Weights of a small GPT-style language model, trained from scratch on English Wikipedia.
Size: 9 layers, width 256.
Architecture: LayerNorm before each block, no position embeddings.
Training: 290M tokens, 8848 steps.
MLP neurons of a small language model. Each row is named by its layer, matrix (down: output weights) and neuron, and shows model dimensions 16-79. Each number is 128 + 32 x the weight over its row's rms, rounded and kept within 0 to 255.
A block is one neuron, or neurons of one layer that tend to fire together. Before each block is what it responds to, as a language model described it from the Wikipedia text at the highest values.

First names and mid-name pieces of people's names, mostly after a title, role, or list dash, such as David, Charles, Huff, Coleman.
L5.down3 [164 130 178  86  87 137 142 197 101 114 127 144 191 156 127  87 114 117 108 116 232 168 144 166  91 121 137  85  55  98 176  96 111  96  93  89  95  92  67 122 136 119 128  66 101 145 177 138 132 155 180  97 125 170 194 126 166 141 111 131 145 151 137  86]
L5.down117 [ 97 106 165 159 141 172  90 119  98 139  99  77 194 142 151 102 132  95 122 144 144 130  98 171 110 113 142 161  98 113 116 153 165 105  93 104 118 130  93 112 119  91 164 131 132 177 160 145 119 173 195 150 115  85 131  82 117 112 102  50  68  95 123 181]
L5.down202 [171 148 107  80 206 116  56 182  86 118 122  97 110 102 155 108 199 186 155 132 132  87 110 140 105 171 150 124 170 154  96  91  97 156 149  71  85 156 110 164 104 174  88 173 103 142 185  78 122 159 130 139 111 137 160 173 102 165  66 155 148  86 149 180]
L5.down318 [144 111 106 161 149  97  68 140  60 173 105 160  65  81 153 147 171 115 166 145 180 135 152 107 110 124 182 116 177 122 146 195 116 132 145 134 155 117  46 138 124 157 125 150 122 128 113 130 184 122 124 152 111 117 108 111 117 157 140  94 142 172  76 122]
L5.down332 [146 124 152 109 115 112 115 103 154 167 126 125 134 203  70 117 115  92 140 120 128 197 116  76 145 147  25 155 165 126 174 124 173  88 126 126 125 159 156 126 105 158 121 116  79 103 188 104 146 163 144 135  92 161 132 101 129  94  93 158  97 123 133 133]
L5.down401 [ 81 149 158  81 167  79 151 135 165 118 127  79 123 128  50 104 140  72 101 141 150  89 116  96 131 130 130 128 137 123 115 123  80 115 139 101 115 115 106 142 157  77  88 142 149  75 158 137 135  98 108 124 167 151 161 112 141 145 164 128 136 224 154 110]
L5.down406 [162 130 151 119 137 123 135  57  98 142 100 107 126  89 163 113 131 149 146 130 117 109 144 133 141 190 129 131 172 141 162 134 156  84 182 180 117  98 146 121 145 114 114  91 136 145 137 124 141 171 132  84  69 179 116 132 127 116 141 120 128 141 152 121]
L5.down410 [177 108 117 152  88 143 144 185 193 175 144 148 110 161 142 142  79 150 128 106  92  92 155 110 198  91 109  78 118  75 104  99 137 132 109 120 127 103 145 114 150 130  99 180 132 167 145 163  95 188 103 114 104  90 100 150 125 115  99 178 122 145 164 139]
L5.down457 [100 184 127 106 105 111 147 169 150  99 107 161 165 141 102 150  87 126 151 124 112 178  98  93 126 122 156 186 109 115 143 160  90  91  99 135  68  79 112 114 101 100 114 102 112 107 150 125 194 102 144 161 111 164 140  98  99 118 131 121 174 113 104 111]
L5.down472 [171  95  87  79  99 191 106 144 155 123 103 234 186 147 137 147 121 163  86 134  98 148  52 126 110  76 147 153  96 107  83 160 131 123  98 143 120 141 153 160 139 132 115 147 141 104 127 161 132 102 156 121 114 188 122 101  55 128 124 109 123 158 117  92]
L5.down487 [149 123 178 145  91 150 195 118 183 153 155 113 144 187 166 136 140 101 162 159 133 102 113 106 114 104 122 148 119 113  95 120 168 123 116 106  97 142 108 101 140 158 125 110 123  82 112 144 140 177 140 132  55 152 172 102  49 164 149 149 185 103  96  84]
L5.down520 [105 159 145 117 133 137 101  76 173 128 131 140 162 105 122 109 175 137 122 134 125 172 136 112 107  99 133  81 138  98 128 110 160 159 153 168 142 106  23 177 145 151  79 152 107 191 143 128 115 117 110 164 169 163 149  53  81 142  82 105 120  32 154 151]
L5.down559 [162 134 131 156 116 139  93 139 144 144  79 161 179 164  98 164 110 175 112 155 146 104 131 104 131 160 145 161 196 126  89 127 122  40 119 136  63 154 127 162 138  90 111 174  97 100 220 151 125 122 106 106  65 156 175 144  81 119 168 105 169 137 121 138]
L5.down569 [ 57 121 153 104  90  88 164 136 144 130  88 118 117 166 134 121 131 103 120 134 187 169  90 153  87 110 113 106 106  97 166 152 103 134 148 119 159  39 109 187 144 136 136 154  89  59 129 159 101 116 121 130 120 104 133 103  89 116 122 152 134 193 134 106]
L5.down683 [171 183  63 104 204  92  85  87 130 166 119 125 100 100 154 140 150 138 129 137 157 122 122 164 157 171 152 149 157 124 135  97 100 111 150 123 157 156  59 111 122 192  86  83  97 140 129 125 175 126 112 112 127 129 155  92 160 113 118 163 133 103 143 157]
L5.down704 [113 159 109 148 200 112 174 138 186 105  64 133 163 130 119 128 110 112 111  93  70 110 177 151 119  79 150 141  88  41 111 133 112 122 154 155  95 161  60 155 135 123  87 101  98  94 150  77 212 133 142 155 138 126 166 133 156  66  60 123 113 153 194 147]

First token after a line-initial dash or pipe in infoboxes and wiki tables, e.g. the space before "• Summer (DST)", rank numbers like "3", "Species".
L4.down366 [112 115 146 172  81 109 172 111 149 155 124 170 129 110  92 137  95 117 126 136  65 121 111 166 136 137 131  79 184 101 173 133 132 158 158 150 122  81 115 165 161 109 105 110 109 124 135 139 139 156 127 175 134 183 164 164 118 157 118 120  88 128 102 139]

Second subword pieces that finish a split word, mainly "re" turning the/The into there, plus pieces after de/De (deceive, Decennial).
L5.down81 [140 135 142 155 160 103  79 127 128 153 141 116 131 150 117 100 125  98 207 118 125 140 131 102 157 164 196  87  83 122 116 164  84 144 148 114  95 134 171 117 128 167 134  88  71 122  83 108  93 175  88 109 130  93 126  87 117 175 151 138 108 169  77  82]
L5.down86 [134 186  96  72 139 149  71 157 101 149 118 117 111 146 111 169 134 135  96 190 131 153 138 137 115 174 123 101 158  85 115 100 155 146 104  85 125  98 117  94  40 134 106  75 120 109 147 136 154 144 161 130 124 167 184 147 131 141 114  91 147 137 141 121]
L5.down144 [123 137 168 151 155 118 167 111  93  78 144 141 137 148  83 117 122 147 136  83 167 140  86 108 116 160 186 143  88  99 149  85  90 103 166  96  34 157 107 138 126  57  94 115 102 114  68  93 121 159 100 163 146  91 104 113 127 121 110 152 100  83  87 116]
L5.down166 [147 101 151 165 151 102 142 161 101  96 161 164 157 127 160 189  75 145 139 209 105 157 196 122  78 106  97 137 112 194 109 164 121 106 127 154 154 131 142 145 116  83  90 105 153 124 129 106 132 171 148  94 175 136 155 125  75 102  99 140 118 131 144 204]
L5.down175 [ 53 113  89  83 154  93 130  94 160  91 106 130 121 156 150 196 163 168 139 150 113 107 155 102 198  97 105 130 115 138 177 149  71 157 107 110  28 159 133 102 132 104  82 123 147 119 132 116 161 127 126 100 140 148 137  89  94 134 135  90 130 138 109 142]
L5.down191 [105 118 120 128 158  89  87 121 138 148 189 152 125 128 138 139  79 135 148 173 145 180 122  98  85  89 128  72 190 119  70 105 205 159 128 152 172 144 135 139 137 168 134 140  88  99  70 104 169 124 125 135 188 121 169  96 148 187 148 111 130 171 104 151]
L5.down256 [145 131 111  90 155 211 160 168 108 139 131 100  94 148 167 131 116 152 138 192 141 120 123 103 147 105 162 152 189 170  54 113 134  91 136 127  46 108 126 114 100 142 108 124 131 113 181 110 146 130 114 131 138 134 133 153 139 110 127 131 143 200 114 152]
L5.down387 [114 117 162 102  88 155 107  64 187 161 141 168  62 101 155 129 120 101 146 138 152 128 122 105  96  77 134 125 128  72 134 157 147  71 123 144 154 171 114  73 113 100 127 165 174  57 116 154 191 143 138  94 138 157 122 138 115  58 125 158 153 112  63 141]
L5.down400 [122 159 161 203 112 116 125 125 134 112 151 140 146  86 159 134 181  97 165 124 129 119 173 162 146 155 121 105 109 160  54  97 164 158 155 157 152 161  86 172 113 125 123 108 131 118 122 148 141 163 123  97 174 115  86  93 103 146 138  97 135 123 114 162]
L5.down482 [ 79 121 133 123 116 172 106 113 159 139 158 159 105 164 113  91 164 110 146 132  85 148 118 136  88 112 189 135 127 142 145  73 117 157  92  76 155  37 145 161 141 104 115 149 136 100  82  79  98 125 122 136 117 121 109 112  80 167  91 145 106 128 180 123]
L5.down499 [168 112 166 120 141 149 138 132 195 117 129 142 140 135 194 175 130  97 120 104 132 175 149 167  79 107 156 111 153 137 154 108 119  96 217 129 126  86 192 100  83 206 173 106 169 116 158 141  79 145  89  99 116 172 176 131  96 105 190 166 149  86 197  63]
L5.down500 [121 128  69  97 167 177  80  70 113 151  91 140 124 115  78 100 178 137  83 149 153 175 103 103 183 183 182 106 119 120 146 130 137 129 139 157 109  89 147 153 195 123 126  78 142 102 124 178 141  82 194 143 120 107 116 189  60 129 169 153 107 136 148 160]
L5.down537 [108  70 103 135  92 148 118 177  70 166  96 111 128 128  76 177  84 170 118  84 138 137  87  88 109 162  70 127 158 130  55  91  85 152 131  96 148  99 153 120  86 129 149 108  31  72  85 118 218 131  86 105 149 104 125 109 111 166 134  97  63 176 120 134]
L5.down589 [117 132 134 178 108 153 112 153  97 117 126 162 108 129  70 129  91 113 186 118 182 107 148 147 125 123 125  82 114 167  68 169 103 217 120 190 107 115 161  58 135 126 152 155 159  76 143 171 150 174  99 171 146  85 122 143  98 110 139 105 202 119 118  97]
L5.down616 [ 57 102 132 105 143 170 140 105 107 101 123  74 156 128  96 146 103 102 103 115 164 169 100 134 125 128 136 138 128  98 172 119 152 136  78  90  72 162  86 126 220 118 153  98 110 101 109 120 163 107 165 158 111 118 136 150 149 175 124 177 125 172 100  95]
L5.down650 [104 134 168 190  58 130 148 142 163 168  56  62  94 132 120  69 137 107 148 108 109 127 104  63 126 131 141  64 107  92 175 128 155 119 143 129 120  88 113 137 129 106 167 170 138 159 159 126  77 172  69 114 151 120 110  92  88 128 107 172  94 127  81 109]

Second halves of split year numbers (19 + 90, 2011 + –20) and the "to" in year ranges, in dated biographies and tables; occasionally word fragments like the + y.
L3.down161 [173 103  97 127 163  70 179 132 108 128 176 165 126  96  74 154  93 137 122 171 165  93 176 137 120 110 137 119 146 113  79 119  97 113 164 132 147 113 111 219  55 108 178 127 113  52 160  70  96 136 154 109 150  80 155 122 119  40 155 231 135 120 166 133]
L3.down180 [128 187  92 132 106 101 142 179  87 133 158 109 117 121 128 112 136 155  81  86 139 202 162 115 164 122 143 108 139 150 122 155  81 118 124  83 171 118 159  90 146 139  82  82 132 131 107 124 127 203 158 158 129  96 161  69 132 162 144 158 127  83  99 138]
L3.down354 [143 161 114 157 139 131 169  99  76  84 120  66 102 100 124  89 140 153 172 136 124 169 136 163 102 111 119  85 175 132 113 172 122 106 114 131 145  74 155 178 109 162  81 108 169 203 154 115 162 114 127  69 185 129 165  76 125 115 138 102 125 109 129 141]
L3.down688 [145 153 117  71 160 110 129 128 118 115  94  99 124 143 145 141 137 138  58 117 136 139 144 145 157 130 112 149 161 187  89  68  75 133 150 125 169 105 139 104 151 143 139 178 143 152 147 101 122  37 104  77 114 166 133 127 206 117 136 124 129  68 112 116]

First token of a new table row or list line, mostly the blank colour cell in election results, row numbers like 3 or 34.
L5.down14 [118 106 106 145 139 122 175 117 148  72  90 152 174 115 194 158 164 164 134 102 142 194  61 107 149  97 152  98 151 118 119 124 151 142 142 148 123 149  78 128  68  85  76 109 165 180 102 135 151 179  84 171 158 175 134 134 152 115  91 152 125 172 135 150]
L5.down16 [181 103 150 136 145 145 147 101  70 101  78 144  78 106 117 165 156 127 190 140 142 103 104 147  80 124 118 138  98  96 143  98 152 182 148 131 143 148 157  77 113 110 124 136 117 123  92 132 142  72 154 107  91 142  91 144 185 110 155 133 163  36 103 151]
L5.down34 [137 114 167 126 177 167  75 156 135 155 104 112 192  74  89  93 101 158 154 148 122 174 133 178 140 131 110  68  92 134 152 113 121 158 182 125  99 126  98 128 143 147 154 139 180 127 116 123 163 165 117  89 117 144 164 142 125 130 109 131 137  83  87 140]
L5.down162 [117 107 114  99 143 131 124 130 115  91  64 171 170 126 133  96 135 121 197 102 136 168 154 160 155  99 139 145 250 177 124  74 110 181 113 171  99 141  88 104 143  66 165 131 167 131 183 151 105  88 184 116 132 148 101 105 114 135 100  68 105 107 149 112]
L5.down167 [148 176 131  81  98 162 137 146 106 153 144 128 155 115 137 127 122 157 174 150  85  47  68 156 130 176 150 137 134 130 180 101  71 150 106  95 109 167 113 114 103  53 133  92 120 118  85  98  98 178 119 128 106 118  62 127 123 101  98 143 112 125  60 132]
L5.down383 [104 129 168  74 139 116 142 121 110 165 116 131  97 149  49 134  77 103 152 187 120 168 141 129 149 156 121 114  99 171  74 115  63 160 173 167 118  78 140 107 167 117 112 109 176  97 142 147  88 144  91 198 147 145 123 125 128 141  73 127 105 169 106 158]
L5.down403 [ 94 165 122  75 156  85 141 101 115 103 131 122 121 121 129  99 118 151  96 125 138 113 181 153 102 179 180 103 174  92 119 164 164 143  88 171 121 129 155 122  88 143 168 173 156 151 162 111 163 188 123 155 124 125 104 122  93 105 135 145 135 149  77 114]
L5.down455 [159 136  74  82 140  94  96 190 165 149 146  78 130 145 134 160 136 140 139 115 154 187 128 120  81 145 133 117  46 113 148 118  77  82 109 153 121 129 104  73 131  97  89 138 143 150 194  96 139 114 166 172 111 110 104 114 149 119 128 142 137  71  94 179]
L5.down473 [121 122 113 183 181  81  90 116 118 100 107 158 116 113  72 129 207 111 102  95 143 156 141 149 147 163 158  86  90 112 120  87 166 142 137 138  92 125 140 162 171  90 135 125 167 115 149  57 128 146  97  86 118 151 138 149 124 103  47 139 142 114 119 134]
L5.down488 [113 123 112  87 121 144 123 155 119 156 145 161 143 138  77 136 167 107 193  58 140 131  80  57 125 152 180 189 133 123 120  77 121 165 121 137 101 128  99  63 140  79 107  73 135  89 176 150 130 169 108 217 143 100 171 149 147 127  97 136 112 201 110 136]
L5.down509 [163 125 117 119 141 162 134 167 123  77  73 105 101 137 183  89  79 136 133 105 171 155 146 141 143 112 138 140 181 114 113  85 145 134 150 114 111  83 167 162 120 207 137 137 108 146 140 174 146  99 154 166  95 156 146  96 116 125 155 156 127 137 115 116]
L5.down546 [114 147 175 121 160  85 127 105 122 130  92 105 205 104 110 115 115 114 134 141 124  77 237 141 188 124 118 164  98  84  58 115 101 167 141  97 156  89 145 100 128 146 145 106 138  93 208 139 131 121 173 113 151 141 202 153 101 115 114 174  69  73 134  95]
L5.down567 [114  94  93 117  42 120 117 164 126  91 111 107 144 129 117 100 120 149 106 147  92  99 145 150 157  90 134  89 122 115 111 134 102 106  91  66 119 112 119 181 148 162 162 138 144  83 126 158 135 110 132  97 144  77 109  80 101 137 120 159 146 119 114 162]
L5.down600 [144  94 159 120 158 126  76 143 114 128 153  95 104  89 166 161 187 116 158 118 120 129 154  91 145 152 136 105 109 112 134 114 138 119 161 108 116 140 157 187 152 142 161 133 126 116 120 153 130 140 143 119 196 126  84 108 181 153 164 151 132  89  89  89]
L5.down710 [110 109 155 124  67  90 183 177 130  94 151 173  86 142 122 150 154 229 177 110 134 140 172 128 124 113 148  93 153 159 169 122 122  79 132 109 154 149 169  94 115 116 140 187 160 172 142 113 158 158 107 151 164 124 129 137  93 162 131 169  63  90 107 168]
L5.down721 [145 118 102 125 167 117  93  85  99 136 150 156 104 116 139 147 127 141 134 108  62  91 200 108  91 154 153 119 188 154 124 147 119 121 150  94 197 133  69  86  63 111 108 114 139  87 184  96  49 149 206 202  90 148 143 160 124 191 115 121 129 113 146  86]

Year pieces in dates, mainly the century prefix (19, 20, 18) or its two-digit ending, plus month names, as in "In 1922", "(2015)", "16 April 2006".
L5.down11 [160 124 206 125 137 131 129 106 119  86  81  82  73 140  34 101 106 120  99 158 146 154 115 189  96  71 137 150 105  95 124 122 131 161 144 121  99  91 132 126 124 141 170 138 155 129 144 131 100 155 130 126 139 110  92 103  68 131 121 159 154 140 134 118]
L5.down74 [143 125 196 104 131 110 153 131 209 144  59 126 145 140 133  60 148 104  98 115  88 195 150 121 132 128 167 113 100 173 114 126 117  59 143  85 117 159 125 201 126 132  98 119 185 112 161 151 120 109 156 152 157 133  74 102 131 198 115  84  95  99 160 134]
L5.down92 [162 105 146 166  93 176 115 132 103 100  83 165 207  93 128 138 157 110 129 118 111 137 121 181  92 127  75 111 160  69 131 112 142  85  80 146  94 155  59 115 113 160  96 144 145 102 140  63 158 111 166 182 118 145 151 140 103 128 114 188  74 100  91 151]
L5.down197 [ 63 113 116 117  86 119 140  36 170  64  74 125 141 232 180 106 110 109  72 150  91  74 100  80  98  92 145 118 108 117 136 175 103 118  86 128 116 102 197  69 103 136 123 156 155 137 119 124 169 123 144 108 131 113 136  83 135 108  96 182 147 151 191 118]
L5.down298 [145 102 140  44  81 134 147 105  99 109 112 116  92 161 136 130 184 185 126 165  91 142 137 134  94 119 135  77 106 111 160  71 144 158 117 102 113 170 131 138 178 148 163 140 132 138 176  76  98  81 135  94 156 164 158  80 130 116 125 159 158  79 151 151]
L5.down379 [ 75 139 135 136  91 188 179 171 143 112 146 101 110 142  92  90 116 159  65 100  98 130 109 121 116 115 208 132 161  98 125  84 145 159 123 160  93 151 127 108  87  26 143 169 131 113 113 137 141 172 139 117 183 113  72 213 125 130 195 155 173 143  98 156]
L5.down491 [155 162  83 183  76 149 171 146 120  86 119 144 157 143 133 138 115 186 109 165 103 106 120 159  80 140 178  83 162 178 101 134 132 178  68 110 176  79 129 172 184  98 111 182 161 156 156 137 115 119 104 153 180  90 148  61  96 148 134  74 139 102  96 114]
L5.down521 [143 117 122 122 107 134 128 106 134  99 110 170 220 102 158 132  66 121 130 132  99 175  77 199 148 145 111 130  41  77  94  55 136 179 168 114 150 121 155 155 162 170 101 143 168 136 134 116 135 142 121 146 146 113 108 129 186 148 150  67 103  95 127 110]
L5.down560 [ 95 161 141 199 130 158 151 167 137 149 180 165 108  94 137 128 106  84  92 102 171 158 132 137  87 113 166 137 143 153  53 118 149 121 176 147 124 187 143 164  89 148 136 181 115 132 103 172 130 145 127 149 150 106 132 137 104 167 174 132 113 132 165 130]
L5.down598 [100 119 130 180 135 148 143  98  96 105 164 129  94 151  73 132 140 126  73 119 184 121 106 127  37 108 129 137  71  66 122 104 114 138 146 120 153 109 110 142 167 108 162 142 128 127 119 145  73 128 145 119  94 124 124 113  67  96 102 104 125 118 155 129]
L5.down602 [ 63  86 146  89 156 123 186 134 144 181 179 157 106 136 137  93 130 141 152  87 136 165 160 133 103 112 110  83 153 112  84  98 109 127 113 117 112 174 115  78 106 120 123 128 121  72 128 106 163 137 120  94 146 117 131 159  99 163 146 151 134 163  75 103]
L5.down631 [ 94 102 134 128 152 131 101 151 112 162 147 160  85  94 123 114  95  99 102 170 123 142 146 118 112 150 105 125 112 132 173 178 117 149 116 146  65 142 112 204 151 119 105 132 153 119 112  93 155 149 164 113 138 108 102  91  62 117  84  90 124 174  72 127]
L5.down665 [109 175 144  65 142 166 160 164  92 130 188 197 165 154  90  85 113 115  84 141 122  96  71 158 166 155 103 137 126  97 147  88  66 125 105  63 126 129 111 194 119 111 102  79 119 116 170 107 127 151 180 116  80 105 144 138 128  63 161 200 137 121 145 111]
L5.down695 [138 150 102 118 171 106 106 116  77 119 150  97 131 144 107 152  84 116 135  93 126 107  95 193 123 144 172 109 186  86 104  85  96  72 102 156 129  95 100 162 107 151 136 131 129 116 123 126 190 109  59 131 128  85 185  99 165 138 137 130 149 136  90 134]
L5.down706 [ 69 111 135 130 132 128 128 179 162 147 121 128 155 138 174 153 124 115 105 121 108 156 111 144  91  89 155 143  85 104  86 102 111 118 115 143 150 102 169 190  92  84  94  60 122 138 214  93  60  73 159 168 103  80 124 143 153 129 117 159 131 146 113 131]
L5.down761 [104  92 112 136 154 112 183  79 160 103 150 108  75 123 178 155  43 102 143 171 176 129  56 123 139 105  78 159 126 144 138 103 157 177 141 148 126 132 104 111 106  64 130 112 158 136 145 199 149 143 153  92 146 145 134 176 149 148  89 138 162 112 134 106]

Year tokens, especially the century piece 19 or 20 and full years like 2012, 2021, after in, since, or a date. Also word-final d in mid and described.
L4.down181 [138 126 200 101  84 114 163 144 145 129 112 192 133  98 140 154 107 102 153 130 144  47  78 183 116 150 149 130  99 136 105  96  81  89 129  95 153 120 188  95 155 100  74  61 152 144 107 122 141 131 162 129  93 132 142  84 158  98 111 187 184 185 125 166]

Inner subword pieces of person first names in tables and lists, e.g. José, Alexander, Jaden, Kristina, plus a few mid-table numbers.
L4.down457 [ 80 160 177  87 143 140 112 195  84 176 105  96 210 137 123 131 212  87 125 158 109 181 113 144 122 165  47  92 112 167 149  83 121 132 144  80 131 132  88 112 114  74 116 190 113 135 110  87 115 186 123 110 179 151 170 136 120 170 142  90  57 118 105 136]

Fires on a short piece that finishes a split word, mostly "re" after "the" (there), also "y" (they), acre, square, and year digits like 20'10', 2014'–1'5.
L4.down38 [111 124  83 103 152 133 150  96  99 109 153 154 128 155 141 114 147 125  95 136 123  96 171 107 114 165  57 111 190 156  73 151  95 111 147 112 112 154 151 150 162 133 117 167 171 128 147 134 150 128 116 112 138 104  70 146 189 105  69  87 163 124 134 150]

Word pieces right after a token that looks like an article but is really a word's start, as in an-imals, an-y, the-se, a-ctor.
L3.down25 [100 200 132 128  99  66  87 112 220 117 159 150  94 117 109 141  90 141 145 195 105 101  91 172  81  97 112 147 129 116  76 104 110 118 164 157  88 119 141 105 119 142 152 141 167 118 110 126  96 169  91 137 184 105 136 121 142  82 112 129 141  67 136 149]
L3.down67 [120 137 134 126 173 115 135  56 114 201 107 131 161  85 138 124 117 191 143 179 115 129 144 123 117 155 123 173 175 128  96 104 143 153 121 162  80  92 151 154 152  95 147  79 110  94 156 126 109 146 145 160 132 152 189 147 115 130 107 125 148 163 183  66]
L3.down424 [ 79  66 141 133 135 211 150 118 177 182 123 106 110 104 151  79 124 138 115 136  98 136 152  96 118 148 101 176 105  99 121 111 138 110  89 113 105  64 109  97 130 168  95 119  89 124  92 141 147 188 168 166 108 100 142 154  53 152 111 114 113 180  55  82]
L3.down429 [129 102 162  99 172 116 144 104 165 185 130 115 127 136  86  97 134 135 165 147 109 157  89 102  71 171  98 156 160  99 151 164 135 124 206 125 108 129 184  54 102 135 158 154  94  74 119  93 102 163 156 118 138  94 102 169 103 151 187  97 120 125  94 104]

Mainly "the" after of, by, or commander of, starting a named organization or title ("director of the Archaeological Museum"); also initial periods and name fragments ("Barry J. Farber").
L3.down73 [146 143 103 154  85 143 148 150 145  93 154 109 148 143 176 123 144 112 119 122  86  69 132 102 104 131 133 125 125 135 162 108 199 150  91 122 155 119 159 130 149 114 158 141 134 168  96 100 107 139 119  91  69 129 116 165  96 102 143 137 127 152 118 145]
L3.down110 [162 112 155 107 106 141 155 132  99 169 110 139  97 138 146 150 138 112 158 159 141 128 119  95 137 104 160 139 107 146 155 182 123 172  78 124 117  75 152 115 144 106  96 133 142 139 126 102 104 207  66 154  85 109 126 122  68 150 122 201 136 180 102 142]
L3.down281 [130  59 143 123 101 154 158 105 125 125 117 148 125 125 146 103 133 167 136 105 117  73 162 134  51  94 126 113 120 139 146 106 153 122  68 133 143 163 153 142 157 136 157 116 127 125 120 124 123  94 120 106 123 141 137 142 132 144 145 199 152 169 113  50]
L3.down618 [106 136 176 142 137 107 188 140 159 110 131 146 111 160 150 174 182 157 136 122 108 146 154 104 162 149  45 110 127 135 136 167 152 104 137 140 133 151 108 122 119  94 134 127  38 169  86 148 144 141  73  31 101 128 122 170 148  89 182 131 152 156  63 177]